Weights of a small transformer language model.
Size: 5 heads of 32, MLP 640 GELU.
Training: a variant of Muon for these matrices, 10895 steps.
MLP neurons of a small language model. Each row is named by its layer, matrix (up: input weights; down: output weights) and neuron, and shows model dimensions 32-127. Each number is 500 + 25 x the weight over its row's rms, rounded and kept within 0 to 999. Numbers have three digits each.
Before each neuron's rows, "fires after" lists the tokens most often just before its 100 highest values on Wikipedia text that the model never trained on.

fires after: "cl", ",", "R", "Cl", "f", "of"
L5.up410:505500473471486465510504480476481477568513493444484523522487511501485454478496524510541515492505546523530477497511486502491465491527490514516482532527509472478453522484511467512514491498508476454489490524497457537525491477502481536510526515478525499494487519463508540448474531484464494480
L5.down410:484497576481481505525535483447486518474515487520479554506480480529488492491480459520498530498499471516509461496466483523519503505507479496486511527496442492512515452492469526519496532525556478480502563510509483488544518533472475531511491481500498517562514494518515523504539465514534517533

fires after: "us", "s", "es", "fer", "K", "′"
L6.up563:484488486491474532456488543526531564527526507512532499537514479491514468534487515483488466470530492472463483521522507478521477499482531466506512497491532507487517507496466541466511472515508520491495471523526483477506507538508476525513474528480510531453536537540504568515484507516519504510
L6.down563:518513512534484491493535522508499463492520518505440458525492508496495530459493480494488478513547486510528545473515522499471559494481440495503481521506498444513556518514474459459496517499476526464466494487493508489530514493499465493491528501490511487512508494508540523517497486517497542488

fires after: "G", "g", "F"
L5.up177:543523488467488483511518494546520504522489496472451502466523484484515449489506506465492477515487493488566512456465482530518506483472473498524518503500506493475491513457487515480520529470493518481514501477513468495485519540513525490532504488502472510510572487529491526452544538478477503504
L5.down177:543498510491479511513508492490523500503516514547520507455503472533510505510516488504519463496456498536557531509535466504527469519450490499503494484485534511508559454531486526521523459533514465526528481481471514543469504499488485534462484498480485471489492476512465479493486499478546517474

fires after: "po", "ro", "te", "p", "rem"
L6.up229:455517463518492535500505508493484523542499515466510503480515471536517464514520521482532523541494492510513472507502523505507451495489538504474502509465495512482476480482506443527506519537495549507497479491495517445474538512503500492502509524492512507461514503479482487507498494508520488479
L6.down229:468530481486508520516555516564549513488514491503498523539495476482493499505520491523486534494497468483518551514531531494492474472510519461476460499497477479469513489465438511511463484498468514488497485540476493510523504531457508473478497519516537471509477504488487463513475543484511535486

fires after: "R", "re", "ad", "P", "ur", "r"
L6.up494:520535500497456513483495492510514535504495466476475477505544487515492487540506524481486483548477500472454486509494483540512506508490538521510479494498508462540480449528520491513460462518482517506529515505464471503453510458460531492537522521493519471460509532529523488501527488481476528472
L6.down494:489499472506509489533533515515575495447520489496518512484558496476498480529491509531507500491467535558459507535485515492511515490479503513545501476553481495488466520517508510509523493500479542486498477470456496516433466488506539479474475512497526530504493523492492523476506495496481549532

fires after: "b", "ot", "eb", "(", "C"
L2.up108:547525521492452526503479459520509490488487542509492506538523507502514486469486522475496516539463511485478500486562476543524489483522498501523513489492534514498535563502477504476565508488469452476494513502533492514497499520484498486526475482543504498487468494506521488488447518530478475456
L2.down108:509490525495478495505488489519494522470443504523512515510519492477554478515496506451523498483495493483512533490479427526521506497512509514500474486518492497502565530528518518499552456558485489518495450470443506506478514524526514494484518474468487501431493503495504515515496510520509514460

fires after: "ev", "ri", "ad", "v", "d", "r"
L6.up426:513480489526464531482517529526494518489456502506490505539522518492514520515512490515465507494464441511534493477487469469526469493470505486503491496502521502488457491468483488472477454484472454511480480514525523501512521523489518469551461455537519468480538484484532575513497538519498507551
L6.down426:515504502460526475517474485512514434511503515526542508497499482499492507475513471494498518543487493470479532522452543483541502504513509524509543470530454489477468490494484462556483513514507516488499466530475497551476522526518494532476493495505473523489504466487478478496536473453516489519

fires after: "M", "B", "b", "Oc", "ac"
L5.up608:501521481507508474534542550497488465575550477502507514505544415480492550477490545514541498480512490529440475505517544538484540511494493500466523464479525516528524511484511474477490478489498456532465482493488456468516517506518483464503483501474542515488489491471504502497454484524508477477
L5.down608:481461497498457507488497521521476475502501558497461511502537477493525489476517562512515472487497517485502517481501480462516459484492479483480515506500508533526487485479476486484514493524507551479550538516504489513504515464543489490475554487479528468463489519475516520478528514511449456504

fires after: "z", "ab", "n", "on", "Z", "C"
L6.up202:538543518513502500491480490519499472477483518533489543508455486547465498501517496479489481538499505460491488419521542531517502479491521477526481469503506465464506493550449497479487492528497516485510503498474506484518475454480483516485510504528496505530546505460486503551520473499533471485
L6.down202:504492535504437510525520531513471549506474514469487489512517482504554550515521492494509469464521486481522496496456521496529529483515503468503500479525499498505475522498517484482507490486518561503534537527481491504538478563521477441486472498507546497473474514511486483525480488501469502510

fires after: "illi", "ased ", "seas", "o", "it", "ing"
L2.up335:499434447459477513521499468465486488557497476516532475497492497498507488471532501501532531510497491504531488477529524558493503495487450540517513488512493452496439472522468450463492511489509509498506523458497491522481468482465443535506523538499492524504495486510459498496482481551506542501
L2.down335:522418459468446524499473482491491476534485471522547471508516495467510496490518501510548515511512497508524501504513543576501535480479458515536526486510492451496459478531462455466499503494507501488507498457471489526478456501492472549518532538481507521509511492500448506497485506549495527492

fires after: "V", "su", "v", "h", "b", "f"
L6.up77:491483517510460469508513490466465504507498454493508510526530486469482505515463498519538499492482491531494540486498537535513534509471464477536520475508532475434480511512482453525484495507523528507480494517503493489465490509540514483510433491522490501506449514556528536516479520509553488498
L6.down77:477520506516514467542509483521525489535514526531480480479463486518497516481545484531566509484532466488481519537482515520450500514514503445507504494507475501499488498515464497503497447505499483481468526518463482476504539500484498505496499514484526488522484500502516512443517498503491515521

fires after: "199", "200", "00", "201", "202", "2"
L2.up234:483480485508506530493528499511526494524532499517505509491536502545462456484490487495516502531528507496529500558495477474505539499468481487524528491475446512524492455533528461490529455478483500521502471488474504459501530530533473515545553449515496469489517513488489532507515482537468490473
L2.down234:530468503487507487524499514508476531470522491516520488536466502484547507481537509475499483475520472533500477451512526512456512506493436490448460443482521460494528549462518513487466503496495527498512519514535517512507492499458513489475460522455486480513510502523527487510456536446526501524

fires after: "wi", "ou", "v", "w", "V", "b"
L5.up621:523508537484451509502517509485487526481499516437468514556485449503502447511478515484506499494478519552509455536477470486513483520518498482493511467532502466491516542492543522515488557476480460493498493519509506544486504476510480481502510482472504515516555477497523505506504490504479480511
L5.down621:490522512523464464493554561525550451521525481511504507494477490527527505499568514479537520448482531507487504497553503498439523485468457479491523501499521500524521517488463516500504474508514514500534488473498519531476502474502484521477513506473488501464497510495497532521503473476467468493

fires after: "Ch", "R", "S", "r", "B"
L2.up427:486484514492502492520528479496517521497538530467461507501487505486499503480531514474512514533492455505540479488536526510484481511480517526486489481528483525468519497519460499482474468482513478476488526482478484493480469479511517475531518486509505510494441463535516500450512495535443490486
L2.down427:461475504488530520470539469472497520518520560499507486490508519510450471504506548526507480461496474529495516496510475497506502516469506469508487497466499491504506487529484480508502506499475498484464535486458516491493488505506508507555540513525519520488497538503506551560465486507504455511

fires after: "M", "l", "m", "a", "el"
L5.up133:498544488510472477493475506555531488490515490517491534494498467490500494480498447486506479534518512453471513527508520469454533514523484483475531481458515464494501516463492483531530511502489489513480481476498521509485498500509504533533450527510513462497523532488467489532493537505520536497
L5.down133:550470515508508491496527492501466467516516532516487516494445493486543513507523468498503503500510483527498469502474533518503471494546516475486537544516499501532511508499513498446479543515487475479544532497493483521494530479446544505478536455476475520501500489533528486465503507489473504520

fires after: "H", "B", "A", "m", "M", "K"
L6.up127:492534509469494500465488504512526487485505499477478491562481434495485472463491497525517512563467487507413463502540487561456489502500531506490470449477539509522492496508498486472521530484507530475473503481502516478526483490502523521532521509450470457447513486526527483547505515515533476514
L6.down127:462505499490493496506491494529507450555519533487515445520514497487490508499482493501485504452467467505532519524481515490500476495501485522496473527461508548514524475491500513505467514496529476469510488528519467508519489454497502529508533498508490535546500528475505514489456457522504441518

fires after: "United ", "di", "adi", " ", "mon", "Di"
L5.up450:479471518524546491438465469503485521464458464497504477523530540513506424521468491495500466509503499521509543523488472541494507514507538497493521457509486500522471533517498505514506501487448475506479523512507543458500485517506469435546451488495495495509509493511549497526515510524533528544
L5.down450:488478521483495543464521504490489486471449511510504474557492531525523492487480498503542476488443508516496490525546531531458504501513487516505522480537494497505474489496517511522510475489445469490522476542519496514481486442497505505499470539504469512529454472515546502518515535483482525530

fires after: "es", "s", "r", "our", "or"
L6.up270:531520481481470498507537497493501479481475515491491546497519527504493474518501486517492514504561472506493502523516471518531530505531528517460473499497506533513510468491455499460534474508504459498457430515486526496512494530464454447492522516475465498504523540498490536442448543513467504487
L6.down270:509517529516473515460471518551538471504518532514493483516526492532534509463503456533535528492487484497476494520512516474543473465532502493489528477478469517495531491557506503503486491482452508488507518525454453504517539452485514480539521532472506519454509501480518500508489492479504535506

fires after: "199", "201", "200", "202", "g", "2"
L2.up52:513502510481520514475525521489520496502541547487493521467491532547515539508484508507532525503511522508490481489493495506479495493512427477494497484483480454472482476518514476511518471506469486510492505503516532484493504516499469493507546495494478450471490520518526487543557485500467476479
L2.down52:481498527517466470496505493506476520456475506505542459525476474464511447478507471527512463493505495492499512507489509494536504518513538528532540535502495515504497523481519499482501518484502546493502477506498530493534481483523528516536446490513468507518516485485461520458464513493491498508

fires after: "b", "g", "of", "B", "G", "19"
L5.up439:498481525466484506442507502514501518560495487492531517484539515487510479507490495505493488486488488511502477497453482497488445495485521509532497526521509539494532488485482517488536520494504535509451430511519458507497505477527516448492493482463472540527522476495546567494506499449529527507
L5.down439:511525501536535526476481521462524482486542501516510505526516486528519526481516484504552502496514473493531450508474480523504543508497468504457518500482463520523507509502490517489471434548530511490472486484454496499506511517476484444523567512504503544467459454543474524499491487512510494469

fires after: "f", "$", "iv", "over ", "te", ", "
L5.up35:533466493514522487473472492493507530535492463529538474506499531486490531440517537465472516469534516506469484483504527494470490509520495494541494502488502511468506481496466463512460474535484527456514472472503476492484479508510481564464517486506512495459531506510483542488516521462525526492
L5.down35:473505487481511532490490479467484482529478509534485535520534488494513488459510496528528519512539487534517493507539475497502480488503463495494484535510501494511497528517481523459519489530513575517532507490509482490529440518497503489514449456512501504547502507501512527485463522463496548475

fires after: "H", "B", "gr", "h", "V"
L5.up610:478501473493517520534478520514509448505483500501456492540527497504543506452495493490507526514470541492433486507503461501476478496501476493526522517547454479514502521477531473508511513497499480495542492477540512516495499512511512503518448481498511530478496482500487484486520487510570467489
L5.down610:510530498439519471543527532470498538507495522558491467505519498529502524466513493515493477508542485501503489516465479476477500483493537491475532464519524496492456478483521466483495481464503494461527524501484495485535494474505537496485495476469522468483510487507529435493483497501490443501

fires after: "E", "a", "s", "h", "I", "inc"
L6.up421:480480501483524504546481511481494502458492503494513500503443505502509478502507481462530470517513524508524480463484491529482533481498508543485477484548516522543494450468450485505515477532526512516460500463520476486500454515466514516558503502518448497472507540563528457458503513532521511514
L6.down421:491513527516491478497520533476535486505492449501489516495500517516533465503489485487507495528503487462452494570506495485534507506457517504502482528533476516514519495548510485490498468456486537508498492502499475516478526472501498523534486530492509468556513486482467528558483491465507528489

fires after: "ent", "t", "enti", "mar", "sid", "to "
L5.up431:477522500492549476557476461508420513520507489529513499526542500500474519461489504506509491518534517508508527559522495474471537485490505499464513477535525484473449505514512517463526518472477459505530478519448482488487475470507484457511527515540495488519510553458506492561537523468488502501
L5.down431:486477529519527537500509494438504484494513496470485493485471507491491530501496494499480459498496551541534487451435519528465544506482488513522500504506507514519519469491519549507500524522510481493517492491533486476510519526487513509506496468489487502492509526568494491525535458495507442506

fires after: "wh", ",", "re", "of"
L2.up419:491442491541455528464507523509546500483530471493516510484476492518529503522499461507541472489538495496536535473471535487481557497521480511524505518492480498517502513503505500497498490488541496486490493512522488540474519482548501516493503508473465488482522517523517508517488511490524472515
L2.down419:516549488465519487508479503521459527489484478470487507495537475513483539492525494532483492492517489488458492493469478437524459508509502507490484523548515540520503469516488493482467522502485471512504511493452465503471460540488481519505467521552500485504516494502492496528469508505510510523

fires after: "re", "le", "Pl", "R", "ce", "de"
L5.up75:459544474515488526530503516472507464511490492501546525497514519481513525517479462499541490511527498469466503524548478501484459449536494491499503529533526511489524484497519483517494559494547498432485492457477462529512499489496474511530552509509531482451501466517539512477493501492526515512
L5.down75:517502582455508499489484485530534509483526459490475483504491487492479531481538467529525465542500498547542515479509507486544512487502560454455518473533456488531494510493505468508489447533509477499497502512536488505511520479442502506467500493499474495507454493464476499492521497523493542491

fires after: "at", "it", "ot", "ed", "en", "er"
L6.up23:487476504515494517512473482543495427468551499508546515502487505519495462542487498514474492469515471495539550542520482529509513512499498476542499533455520483483480515510514482475470502514523544540491525495477476486464454471507497459464495489517509470459509498506505484521469503500489481478
L6.down23:517484512484527487470515528469504489453449482458503480533500502517500493475499478510511493522493489454473480526500486511514525464446493482486527491498465507513501507477513559545450489498513510506492472521472507477513551452507486522548521488464479518498519483496500534496491557544516468500

fires after: "ol", "l", "m", "em", "al", "am"
L6.up341:530513526478514537509455499533503467524473501513433531486505489502472512459471500472525508493514482515475507508531510461550533561491518490516494454494481490497519532505500523525499501495516484504514453536476484468507485489496498522504472476495489488481467518467483446499541466518523476476
L6.down341:469483494498517478478503484491481501534457497460489510497473514486555472477496500540516481524528538502485520552508501511507491454480490516480510511543487511525461465523538485501509523489520490534509515492515511460488494511526497524505466547480481528504493483530504568472527504493484522547

fires after: "m", "M", "p", "c", "em", "un"
L6.up311:513502497526498506486519503515473518527506503543469528516511495508455467475471503543481476500513466492503497457502541473477516487493503497475474488420466493538554507486506510495488454494514475494484523493499499507476513505455560533538522508520463487494516509449499490496514493532499511466
L6.down311:511518477511490527500542421534520533524487518520514468481454504504531494503534518509478491493492448472481530526475457540495493506540495499501476543490461566468474490456500509509490520503489489474469506554507507496510533489514496529504501521497482513518474477520476519464497458539473478508

fires after: "ev", "o", "In ", "s", "u"
L5.up33:484511434491464471521509529485487493514467500491452481513511536465474511478499515449507455466494533477537514488492534534543512496502486507509516498507485521446481560541522509492489496540480451479537503472499475503506461528513486505504501509504534459513521494482522506530500449481446513522
L5.down33:504539511523538494457433485498517448521487496548484562503496499515525443516486492471520465507526532504497473545519492529513522524505507447452496499512497483523494491518487514496515497474512492513488496450518493485495529525463502482478489465510522466527472493522489503522535517507534467512

fires after: "Mar", "18", "pr", "20", "ord", "17"
L5.up195:502518504505503494526481485490488542463518458498514460488497516503472489500502479489515492521490540505513484498461462510498469478493540498532487513431505483481503459543498496464490477486533502492461440515519498489518507470498505506490500527544522482490475589513526464511514484534505507513
L5.down195:470528459513511541514544547453496480474530533489508482484471518474517545486491476526500477502477484490504435465533480505465501494495525521495468462451481500499534544504540510484516488514505443500506492506462488528523502448524497549530511498513529518474509467548503541557480456517527487495

fires after: "wh", "re", "up"
L2.up535:470506434499452483493497511501481468462526494536528522520509542489505485497492497565519526489529479496491527502494512475510496516520517489535541540496507474510444532489538531476468508508504427468478463446498531547474494567508492490501513506491527477517522526504515512507458529512524468536
L2.down535:512542492454502525503468476490537537508538511480542472492520512546555523486513504508473445507484508520473509476520494475446544511462471475500529523471515519533493493476476497491486508521481525479475469474508492519481448513540474496542486501478505534500486521473472512482517503540500508497

fires after: "b", "it", "ot", "ut", "y"
L6.up24:502514521526490470514529518547482471485528489502504508461492486494498531480492515498523484478528484496524512527507485481530517485516499492523485478456514516526497583490483490486531571533445508471475520513491456528470543508506515522440482486501430532479509497487515516533503460514513499517
L6.down24:465475491499511501542507489498523539511476508479496468511516470482497488493514486459503532519462509475496490497493495542468524480481478509472510491537501494465480479556508511492481503491566507535531464510513504499484455482508470501514525538513521475509507486474484503462502573486514526497

fires after: "J", "A", "ar", ". ", "j"
L5.up528:540470486461494500458486540490446480466492510527494481544504505472510499537461493493521505490514526511496538545481543513488509552519511541516456481473505428491498516506515499517505489523468527530491492509489491491472484504459519478538501502487485528495533517473447524470548502482513478459
L5.down528:486526488490511515525578506477501501555456481498529507500479462515508533454505514510433485506471491500468518495526465545467492548511505532531536469544516489494510516484494485516524482552468481494530487554515478501468492521548495513478494503485515514499524522492470519486503513477469481536

fires after: "h", "p", "s", "Car", "P"
L5.up521:506519527500473457493493513493516510478481523482522514520487509540472524514484496499520487498533519500487495485486499505501531527471474497484479490480551504508502504506462517434485464541504458516496517494522482531505518514493482555513471516474508458498486478511503475518516503530485492511
L5.down521:544524477489545516539505486496559457538502497505486507524523414520431484495494498534495520513479490459547503463509514500457444475494502490484486501523510511485491534484555557542459495507508502469488500532462519466507520489513496550505516463481505503489539505502487539530457497464456475502

fires after: "per", "ef", "f", "c", "P"
L6.up182:477500482486497462511472483522516499523508502511502513488474516490481507480485454485454489460508494526514494494533513531511504514462496509529452495520502539514475492500511476493497462485480473500531498510527524499447517496476477511474535474478555480471461510518513502507503514530528495540
L6.down182:493505531510478511499490496469513532468471507495495465510459514518463467486515545469523487502440501522474528497470463481476470434496489487524538478505554514510568506531499501473541526498534520502521510532490470504491507508546514445475515487472505516502540524489500500510467504520515495503

fires after: "o", "l", "ri", "f"
L6.up389:493493514534521485474481479522466488502485545469524444499502522475542515496525472543507511527510495482496523479490545473541500500500548534501466511510462511500509494489494492532515518492498477524492481461467536472527470514487451468507509492489514533482431501470477524516544491567502491501
L6.down389:502505489499470472537499476501516501489507468483504507524459453523503481543501506504504480508513482533506468467458458544483497518510475473485528552521525462528521540494503523512477517481468521491535514492524539510466511484543545521520491504507513509516577486521495439502495485465504500501

fires after: "t", "oo", "iv", "p", "f"
L5.up402:480471510481506506526474503451468589486495461500520513514533483520511535470509518498528488477449466537479507495516529541494458519483491455511512547486507495505508503491537497501459497482520511459528450488529507526469471490537452575490496488516504460500479519540486507498478502505471531490
L5.down402:528476547479475505497534524522534509477518467525501495463478531494528470477537468508494425484549471529494511503539522455530497525514518487527501532451484499500507526505502510520494459480540462540518499471493533473509490501496530474503507497510486485473478486538488491481504511536476535543

fires after: "e", "he", "re", "be", "se"
L5.up78:471546489503536484499500478524483468488502486521490533475500483489516484514506543514501532498484468481556533535508454500448475524528507494484514518503438440511478495506488513539546499491472467471488484483512537492452483495460451485545519489518502511500527534482483521514539464499508475476
L5.down78:505544509521504550482557532568514485532484510469507475506522529484498534467514478513509494495512516510553482480481523477500444507485493525486461511476508515497466490502494506508539538448496534515479482481488449458502475517530503488517505473466480533440497489532521490505503506520432498518

fires after: "4", "3", "\n", "0", "2", "5"
L5.up548:474492487476473516496497492514478507494532503489521517521555482407507496482483476485513475487487452530516537527476512517548499502496509458489505515505530468472526516494496520460513444464480533501507506502496490475504513530515518488508433521491493478521509491523523500534505476507507531484
L5.down548:510522525509502493428476536450532492520508503515494519512496527497484534474505519497508535464426475518467477493551499495540526537522466488511490524488451507477465461486492502475556436495498512491466547501496473510501500511539499486487501461530489539470482518552486484491519500505470510514

fires after: "s", "S", "a"
L5.up86:481484487504494507491457512465514466534508474502502469495530535480501526468487506454509469449522522500477501510482551538518491520526523526527489489475513500479503489534508489487477450478532444511529488552491503470468510479513460510508507470504515521518533494509494482534524494505479513480
L5.down86:479493493477508523470519508454521500558492506504495492520512481484449478508455531566487499498488522522514466496524462452524463527492499524524477486508515483511478527484477517514498499503498504459466425505499540518505456519532518526504506483524470494516483507481517479560487447510537473507

fires after: "di", "Di", "==", "adi"
L6.up286:506491491521492530497508486476490532521535476476509471498508508569509508510472508491485458445489492487475488532465476518512543516519474473510487487498498476499476506466486475522445510559486494506497506498471488479525503503527530497529487497513514486505515486510511526518530507498464538570
L6.down286:491520454481508473528498540509482533492521469495547475533492492494489496505488456477479460525473504477450429532501494495508502488531482455489499501504462533516516520511487482526477498526471571477537493556473526502484500519521529536513494482484486484512528473509509461554494503504536495498

fires after: "O", "P", "B", "D", "C"
L6.up590:522476496521506490445512515560499529502462504535479504522498475519505502475501493476506522504513503480504488477479494508484506469486557486452435490543525496498526459539504490497488493504509535489526513514511522470523526485515516498513508483451529504513482464474473500493446489518499511475
L6.down590:519483504501511497564503509512494474529477492528496473519484532481498520542525459529497522481464494509481498538460480487477516460498555509505499508494449538496487494486535492516564483496489524512488508527453513505532481488453503499460543511529502483483495524449514509470503508508497505510

fires after: "of", "d", "el", "R", "er"
L2.up428:560542525486484519507505503482465500519497503497486472510495527538524459540490528517516458471516465502508508506483517462486453467509506504469491498489508449489504505519500513507478485478487474510509499459547443484478489487461481502509536478492524511465487529485482525486485521589522458538
L2.down428:516526507495525498545521505496438516522507490507500457533502534547501449500485492515524467444463499486564494512495531480471486447501526535531509480516545470503507481521480489483510533521490470485483471474498458536474479506468492529531542503511489510493491491510494494494529486506531493554

fires after: "B", "u", "G", "i", "g"
L5.up34:473510529522522487497509502529556526473529523529474494474528485491484499513528498490516517499487543494532522493485469499496485518494502536513464511516540483489495510450481513487503501508533494489502463457488472508472520488498490487505513456469484549494467524521486510516479495508526512530
L5.down34:490497546504496498537538488482526466529532521546503510467506481499485490476533482520481504538477508499488483524519520490563501489489497478475501545498523479491484561483465496511557524464538526494500500489542493473549489473450503508490492472490521467507527503468499523499499500542489474515

fires after: "j", "A", "i", "y", "ay"
L5.up239:476485527453498499458437477472518463454495502516478469515523523473477479518531521493527494473496523526495515540471508468494545498557521515486460529498475484501528496479506491516462493522510471511509517532463472469495500480498475475470493518503500482497540526517490519510518483514525513511
L5.down239:533503515490500488561536492506476495467525513495490487481473519535463457518540522472537525453486471484483503441496493497487504513476491481533506511484448522519525520526481485520508517479496467519487468489473537495515496537492476507477499517503548491476554511526497494513478555509457536475

fires after: "in ", "for ", "is ", "es ", "was ", "at "
L6.up356:473508477471498483491489536504469476513526492480494511537536520476473500514507529476538480493475482521504479500499495539500513505490483533531501509442478498467508570501548502496450521503522532489476499489460484479506541518513485494516525512472529510508498488460529458517457437554519517517
L6.down356:497548492474474518517482507515485517506535511520536518501489527471444510496533550542499468571509552526495525523513482447508479512507499510480502465492466497467464489506488468515538472488530469519468464491501514493506476475528500522505501522528476515452460475488562523487538501489500451473

fires after: "ti", "i", "199", "198", "201", "197"
L2.up290:510491522483526496472508490522482558518499528481517448505510485473516503483509558467490502521524467477494491537490500479475511475486500483467474505501454458465498435486518483527495497530509510491503510543515508467480501506521521488470559491527509491459448476537504516471542523480479457485
L2.down290:480515522483489455492501484485534504503481482477521522518495460523494487487536470525476505507512512511530500521499477502507494476495518529503479531461515493521489557563575497483485512531500506529462434493519539459526486513501527499535505522521527528530526555428498508489463483515525484495

fires after: "A", "P", "po", "p", "ef"
L5.up633:497547488518494519534495544531468540491495493511540467491513502449516483488512492498495523511538503493539462486499468535527507531469507457504509465457507497504434511482524472513475483508481476476530536495514487506494512508493510515513499520503554428461516477503529497502466513494479488525
L5.down633:487495547490497471466500486499509485533511542523472543513503513516519494530542448493512441507446512513543546478478472472514491512509522525530515514535490469508495477505524544484546508517457516527522478503487466516524512498524506459486498521482483486569533498515496549507517482473473457468

fires after: "ol", "Q", "al", "Ch", "om"
L5.up120:523437446503474501522504510550510428535508472471470497472518517532529514489499516463561488467485501521529501483493441472544491538509503492504531464505503486485454525474421509515507514534515525501546435538482484520488503501513484478494501515497467496468529480496467489472479512505494496501
L5.down120:498514459479500490508480507517500478506497450492500530492485478474454509469503487502523506465499505517518489493551485502528510526442524513497489472520526454469484530508467522455486488517513467550471512540513474477495503512495538496521526540483491502507528509491466486474479493446489503517

fires after: "w", "in ", "to ", "em", "is ", "was "
L6.up98:521463520484538541503472489484449445551519493515513503554527490477497504522497509472548512485477506545493484514495519461517532538522533523488464508526486483512459511465518496511467555487484529514496486508520476485517526497520444504505527514492528476454495514502514530503498487490480514503
L6.down98:490505508465496540507496488494498546510498530542511465537521484520496501514502471559486492526476512501494462494459530477464511467512478472483520523529484500489507478466501488505546535493464492490457447523521523499544514450529471490490513484514531527499517503476521462474496474504541475521

fires after: "re", "le", "ro", "\n", "o", "l"
L5.up153:464493413445527469494493504521503502518510475516542470520488506469529510534493496505503511469527460507491502478502488514533497505487531475491504527489488488484538460516512511510429508463478491502549504545473505466533514546516526499506447489473505483505477519475492535511516497450491493498
L5.down153:509474510465489544471525519487473555550547483518492424479480564508517502502526516509466470515510492463511459466519486445480487497481464503520523504503466497506508539471476486467523491464495503541519498459490542479486521509531527498508544495479525482484509502509522511478519524532535507501

fires after: "pl", "was ", "tr", "the ", "cont"
L5.up389:527535501487532477536513473491442490496476503556496501487488519503493537470456490520471470474497479496453480480481511507494472505506502505498512551480475498484535535486544511504469510521519462491523471496477505514501485490483500530488496542469480533510518466484486486422523558513501511517
L5.down389:505525555497511452484534491502470486501548535524475492494490513478503522496497533485474499478509478502472528512515514506553474518553449517461494517468508499525484501495566462474502491511490511479536501521490525470462500491497504509562472546433464505504503500498513495429476557525496526497

fires after: "ev", "C", "ac", "New ", "pro"
L6.up316:487488480522470508522458487497481500506492549512488511517510468517505508527487518517524519516496494475511487499421478481493441485509537495449517514511523490521439476531509523505484507515526491501498494486508474573514549507518510503515499526511476490502505512442506509460510489502490473516
L6.down316:480519519461529472489516502564478517554478476485514465515503509488540496503519502489485518510479471502523483505552513465482533531491514501512489488474530517497513481429491533456466513492536441493488496492536448447500504491513520490515550536489501511466534488474497527488505482475491472519

fires after: "p", "R", "o", "s", "ro"
L5.up302:516490456443511509507482501491481543486481535500531490529520508479530461489468474485465561525506466465455476566501516500491517510491507485487459451492475477494489489515472516530510474477461476508514460526496559508513540486472496512501490494518509514497499479536515515495494534536517517471
L5.down302:478476544510497544482483496480488501512441452439484494508461524531537505495500527518513481476476455512505512521531508482534502502525485480505508464526481513513488522511519498486526523479462473508522467505546458532497464522512479514481491483504519487552487509537465524522466483518523515522

fires after: "M", "D", "J", "L", "Pr"
L5.up436:512498508478520491467526510479508477473506497502481503531473480482514515490466506437553486496490504490505560509521411484492527559471495500528497468481521505483474490480529504516475528495524503542505520508492500483490533456520531512442491493502480490473443520505461519479508500539480468493
L5.down436:495496467518503472484500509547540513556503498480503502483547463506497497534510462507451444486472490474506502523509522486492493473484504528478463510481487523487547495505514501517503447517501530540468480518488491554513472537499494480529489479486499495503476518530488448535492494503481504554

fires after: "de", "eg", "re", "w", "it", "om"
L6.up285:488475488490494456489513500468477487511490533501517555523517522465483460472518496490509463455562495506525475447528474476469459502550454496484486510493489491533476483502471475534459527511507496521511512463461524487525490506499496451485509509521515489453487533526484478468480483456479507496
L6.down285:539467542505502529512513533549534512522516532513491474494468520464518515485489442537500499525480512514530491531506484468511479497483477468504523482499489528540466509483565502507541474453444517507562513495469494511522537515483476469520521494512490503488475471491536533555501509471483554499